{"d_model": 256, "vocab_size": 8192, "norm_eps": 1e-05, "bias": "none", "init_std_down": 0.0, "lr_mult_qkv": 0.4, "warmup_steps": 245, "decay_fraction": 0.789, "decay_shape": "linear", "seq_len": 384, "train_tokens": 641400000, "steps": 9787}
MLP neurons of a small language model. Each row is named by its layer, matrix (gate and up: input weights) and neuron, and shows model dimensions 80-175. Each number is 128 + 32 x the weight over its row's rms, rounded and kept within 0 to 255. Numbers have three digits each. A neuron's up and down rows have the sign that makes its largest values positive.
After each neuron's rows, "fires after" lists the tokens most often just before its 100 highest values on Wikipedia text that the model never trained on.

L6.gate39:106092153112137186147168147167113109109164167164092147105177164165138160166218148095107104040109124138149090122101117128097194154114147173124106124154126143100102124171085170058120093152105097110152070106179115077143159168138163119140162173143141103140094091174117137103130148133171107140
L6.up39:135166114182123102130168154079090179141130138151115180161110122082074171102080108196153096082154144109154135187169096160159145164160154131093088114166152130106084147170179173141143114102110167098100142123129088097105114134119063185111141090145141136167128164092116095160131161120178117115
fires after: "="

L3.gate776:136141121111100042137146133150165146093088111136130111154128096111107135107105096107124167048102113097152147144143142141123143103124121122134150158087130118114166114140066114153125108098118144112128166147089114179141140106096163073047112114095116091117163102102118153142135127058123157056
L3.up776:129165109144134142173122126148124100148129119138133125162148123155185195106105144156115148122123091124099104107124157144153169141050118094129081129092155141101132100117137101143155177122107133143169059066105188172207104096143095095153130153141136169098165139231140182081184195113123138140
fires after: ".", "=", "\n\n"

L5.gate53:138133119159111075160174216103147189076142159122165153135155126076085146146146122152187134125131128150110134157080119106159131157159187119106077063143148150131123157127078122153136123164109124102114149126144134111118111158105166182112147088154138140149139189164098179134112075160172178087
L5.up53:114133125169127136135156181074105073135095138107080127173081110103121120103132146176130138126094129167131150159121068155125154130126103108141094153142135067168088133142139131140127131104065173106119113117147123093177162151154106127143175095135131084138171069151163090087152144110070154239
fires after: "\n\n", "\n"

L5.gate215:154130116203166109112086145069122154131174128122067106083100109111171101185117135162169118150117192145111152163117099140151164136110198122133142113139119160170063130166073088103133117108076170090113135036132165109156120174101145156066162135124142173180104101118170138117099149186167182126
L5.up215:096141175116076098154150136102112166142123150109106162138112119091106145131143079172110128128114135092174123231104201082117104135153150138113124099113156132081077114185105108135078122111108137103116139136151096070105077125167074101125151115100161152128203153154124092099145165150139145127
fires after: "=", " =", "s"

L5.gate96:138104107185104071177121115105138094112126130101145106171135107138132094062138168117170072128054124111117108116175122104146163123155131132133086124125121156104175134134130127187089111084124156146108112106094148117043162184105141104100106156177135079084151200131172165098065188104130137153
L5.up96:095058110086104137111142175125174145112177116118190114112082117175110119110182107141112091077113108114102134126173119139168141077103124175177072137158166084135122105124166122107043142117059139084159153191177172109213153166167142093174118129160130108175114058092097120114107127117134162087
fires after: ".", "\"", ")"

L7.gate128:144118183180135090145133129154138195119170133170162180174072123094117105088084107092184133098089154135140102166138137171170139150127105099112104108129149071091122108135134174148141148098110105103108213136190125114136111176148110136119107109090119108042149130194091165111139138102084138128
L7.up128:119122161140136115156125132101119174158153145130137145142070095089106098074085116112163134088108081150114153162154127125161179119074095124117058121105067129070145103120167132150120152099115124107102124133122103143157106136099076151116110141156154072069173136178160179116066151118096123146
fires after: "-", "\n"

L6.gate949:079112084130148101165142152068126138148146153106136193106080142092086088106192125124128129134115147102128113164131165117167162127127119140098141107151124152162108117117103107133107176090086162144178148076119144133138077148146133182130080190125089140140113135140155098068146170107139138143
L6.up949:163139131178175093122152087162109206160133159163188164139147151075125145110171138179150199087129182148153192145194117124124119119096178095094078094115121216074110091108120117119130067153127165111106101086125138103144137144117152139171103098090098110118127132084109158133125103132143166134
fires after: "\n\n", "=", " ="

L3.gate486:159120145216106114084143122092128145148146135144173170120168159155080166079119084177145171155119114088123152184160119131152149119161122034123064142164145112154116103134121179104180101153161203080190048163121041129061161101140151122094128140141139112106201129159116136123197141133114050134
L3.up486:128139135156133126128123128163118123120144172118180143108158143175101174122086141133085142148103136117077168176115144134108085152180115104118033155125105084179165116151124178133176086096124158157206083159124053110104156092175161127098161114111141125106187141172088186181185153120115090101
fires after: ".", ",", " B", " N"

L6.gate253:130107115164157113096142125137132165123115102139126139120128113179185120160179136155109130122171137095084115071158115146104127102109109157141159024161101106095128184180138142124140057127095138123119083118147132157150112146079123107127137132158161085195143126179102156172088175166180145112
L6.up253:085162115171097146108107091146151152105140132081176084069143101129122160071155114110130140104122158072087154115170058109117144126158148091126075137115113125117173132140159145107091147099170134132083119058100124111085105092085132122120136152180144091155201160084143115095091169126087152164
fires after: "=", " ="

L7.gate583:163112100185073138137151162049172172144135106146132126091129195147107130113095145128150133079144161085131165101172082090183111071123062130156172089063111130153149103128058136142156105118100139104122140155151043102126101079130117167116124184140131096148115119173110149116079136176126125118
L7.up583:178159142182069104116159117048114164112086095137160106133146122166070136100136157131105121149110133150167148134077098098094156145187142141173131086139100156117190206135165112114150122138139096127168099142163077119105147124107123205114107149148136095140148143133138201150158183100074248169
fires after: " |", "\n\n", "=", "-", " Ja", " by"

L6.gate880:147130159181135148134143116079086116148154136078121140117149133159117093080133104126169103080124079064138144167176117160134208114087164075184105128076117123131122136119132175123146146125148154105105097147147153144170183141112118118073128180105163136087157128220131118103140139132102118074
L6.up880:127099116153101094138097147113141151153182178156148168082141153101135163102103132073145102087040100129186131180150144115111094124124159102123126113156092159116127107139112126194142158143134104099045107125111121155150080144116141172125154202089161090110159162112095135120103151192166119088
fires after: "-", ")"

L8.gate332:089067180090135096111144116079154097102100084113155146168156094070102137071167127089210157118137134143133214129160062194119143142107155165138132125116146140144149162056090140137094121165057143079155117111113087154101173225144182120135153127097154112117100118123118156101131165110078083133
L8.up332:096105098181136125069130136169145146140124113142030078085110135158084113102069095148169154158111105124122128095076152151142139111191117083136134110098075125100084113107121100107151152127081153133120136087082117101110088092072110140211140172121165096134076159137147119172103130174127157153
fires after: ",", " Al", "Al", "\n\n", " the"

L5.gate30:154087082199112061125164121138157142179122143128163149159155142132082121079136072174199095146115138111106106116144085090144170112106050140128111138082174142153111160103126111145147128129120125090133130081133115161110183097081178144151167150113101123116158120075172121102096097111126173127
L5.up30:192186166141119095143118071166118125158142125157151096143067107142132134165130113166127138143150154131074119073183117121126132056095104140133129117165187115083161093129097111118092125101119073084149164111154100151136148074137169162186072106104107146139157079129172151150087085082113151093
fires after: "\n\n", "."

L3.gate772:126142117152134094109173179109131109136066061080059141131093120200102171113144099117095131114124162136138138151131113138194154120069142110155106135123175131154191149082110122147144125144118116174163112153135173125152151153126133126085105085119141071215216072074140111121131126116160174153
L3.up772:164123104134085100086107187207046131148072124130145190142134107143118147141138074147112149078056055111167133127107154109142133069140102125193145130098130111141120121165157165150073126106113113179142063158111178145126130143154149136060113123082115135187138091094232130137140118072158135150
fires after: ".", " gas"

L3.gate566:125109097189099096126128134147140131150123104103174106109128161087084101115090079135155118081147128143121168115154110133147115163101107117145069095181118174070123072091136159160157120124134148146085130075145126133170128099062159124125094131147134082114099158133170107102079141163121152097
L3.up566:126146197174068125155135152125129132136123168115180125160088123190174146100117165122154112139147184109107117138168102107136123134136146139214127148158126108116081111114149098160135086124126084123183144143139078144148157112075121103102124084079115087138107090100182113106093118160103091115
fires after: ".", "\n\n", " |", "="

L5.gate813:110119046094109144148098103105115094139118153131169129112180115125103142113135138139176169097158156146160139115146123153108173153147058136106160182083105167097129068141108120172136117143164135152142063112080084091081141109071145080158072156116135095070151155121118086084113168181150119110
L5.up813:124154135123146104118110104078046142180174124083168151127104100108145098067160130149168168128099134066149107117063168104126148097132137121142113109122174144151105140137114152119070150159113130104158155181118081134116145140160126152124139120103123148166122159112124132139129091084191148180
fires after: " (", "\n", "\n\n", " Party"

L3.gate881:119111150139134054143136161148164107125080156059129147127185053060063157134122105120151127127119087119118154101092155105148133126135131122166150181134114135075126082165147214128113093145132120133117091154089163130131106146076139091099109119098095096121166105125142153085138128143078110121
L3.up881:120143099171114103093159111138071089133125146140144096155120102182144135119134136138118174163157175138183143111183159120104134145116104175206128164140163133107166118138094157135142117112097074076142082123090126181154120143167178066125102106070129131138188104169098142213103122152138101120
fires after: ".", "fe", " e"

L6.gate531:106118142147132142142129154145108114080140069099131136124127151076130109185148123161186108079107162132157142084156108143103106155102138119136152157155152132078127080095102093077089135133034136122077129095155157103169120129130117096175113108116077133127175109170114195096091170071122096134
L6.up531:144123064162119105144101126127132137119090113148150137131101094062134154092135182167124130186167148132116149162185048132185125124125115135141090176091142171147121089145141098147120128109143129145139097143147104143008117113095110111093118090112166176139119194126142098147133098142098095158
fires after: "=", " ="

L7.gate767:116133205097141103117146130081115189136110148157081076096099132131112111182124164146126139139116203137104180169167141099055133114139194137127148083092139082091092094146154168149057142162096095080117142129133063084110143094122077134117122103093184109178157092172114120149134123110187085121
L7.up767:135142137110175132117111081045158145208172118133102145118133143128155109124085168113161163209100185134155156136169132164075157113136198122110177111131131129105088110089147116108093115116119101109112120147132078109125132062141143139150147118077181150154162131144144090106108105127155119113
fires after: " |", " L", "L", " 0", "=", " en"

L3.gate448:144053146125074074133168141102146060126099098088091139140115089126090121066146124140143139131107070050126139157216151079148135086151101157156130174126092108133156136176120172090073111110091191157117082114142170120156163069148124125108150157120117123148136138118138147099112172101102130109
L3.up448:140092091098138144066139134123133100115074188090102122150134114118138104104115141088138184125118126134128137137220118111155111147178071096151105193122086131131130088159165107147114123134081151160142104135099164192167098120150147131058145112068155191133142117179142152143176169136098158105
fires after: ".", " th", "irt"

L7.gate314:144088165146143145112126118122125068094096040113146148126075096112108144095126097086130133137148117133091152093169076134190112148088132095158104172115129165130151064116142151168171143148062106100145054123122112158068142162070133143088104162110112107137098079126253067083112073119057108090
L7.up314:146123075123100072111141160090108118132132171125176127078115111162115175081090079183133076102128136117111078101137132111186139147135061108149121118179144085133139171120128116168144182110144124175086114141068032148119066157061146149134107133126121130134083128123124131119168081153106070156
fires after: " |", " Loss", " anim", " details", " sp"

L3.gate868:191184084135091052130149115111128110101111087147143097146080062159120113131201089123138145139172085081108142094176097137130143112069214192145132159139186158079099109102085141151139107145137114133118214116098121155131166092093123076076107089129116112113192151161135154105082097097107148114
L3.up868:148133171161076125131105173094124165147157140084153136117111114170119108125136117074161088140134147121176072178097094116157192086148096118161110149130187078196120152088120131117060141123134156107134086082129163163119147158110115132130124141143123111117149079164131158099153178122098097122
fires after: "."

L7.gate824:105116094133139175154119134110151123175113130137113117093178137072083155171113144146255172108100118143158186158139127116135143108138119126153112166145119184155110089108090117133166139153102146061131128110123061142093138119113195141121166166140117119127114167160137150081133123184148093135
L7.up824:149071110125156144142141152000156109180107095109131103089097155071095144062146127198191148141099156163154122145197096127153177090084126092142130139127095195122119147118099094125147148194113153072212136154088052128112165136097158145161120157095131060133149160108142107098135102187149156124
fires after: ",", "=", "\n", " of", "\n\n"

L5.gate335:149093150067098148124183152067176125165102178160077119103120136107144144185140116120120135046164096139169161110139155150089152068082140085120127144124169129074095105118094120151140044129063160125105124112156115119092100133156133137143086065141077122154068050190088133109128148123159093095
L5.up335:176093082114102114019125100146053134174154162181111111129123182141155130115120080113123147108159040110124139112162195155116145125105133076122052122121120095079080125080096102046157117102098156107106106133145131113119135131132150131091117138085158125154095112169123086131140159105162092080
fires after: " =", ")", "="

L5.gate340:080110108169116052081118089179255201125115117088139131156199117102151118115066125130132116109109127167154129098122123156125139147122105109148125166110137135122114111113171118166081139176068107198155098102097116123114106119134156106130132087161127088105218111133130102119111144175116214095
L5.up340:114164130122162189172138129134145119099138061156124115126135106170075170142097113142112167117128095150137127179154140115127135138103153164124027146187145125140125137157072144139100108108113182143169094170108125117127140122137133097141086119152114149176150122149107088128113178060143184105
fires after: " (", "-", ".", " Swiss", "M", "("

L6.gate353:142114158169073062146162187128117089114092074135084146104119048142170123112131124117143115093137124110109133154162123149152139140137149102106165125133130150084109141158162144065056086140112192110108106142159137061151213150179077063166097097178147113100112144138134090125141148119092156133
L6.up353:105072126125083103135143112155137109079131122118150125161182108158135112078175104138160096128159120152099119103147133105079173139103163130098164144121096168107108164143132155133074108147087137165163078109125125114188132094157093159129192116118054169141087116141088111093178171144088139203
fires after: " (", ".", "–", "{", " /", "⁄"

L7.gate844:053140171087167085158171105093073105138131077142138155101054095131148104075134181116141133119102182152134105123137193126082128151145179109091150109183141109162102159143138141138092158090082108189137144111092109132164164117152121128119108093116162103111133078142157113125175098133135108130
L7.up844:110079153133199100116080118127119118143150125161131125153112106172159104134085097149153185142116171115183122159160231089150113133095178183117151115219141090111096070090119144158147132123091095184109125145131094066100106083094108185148104116172195135121184100105153121115206090119136121120
fires after: " |", " 1", " 0", " 3"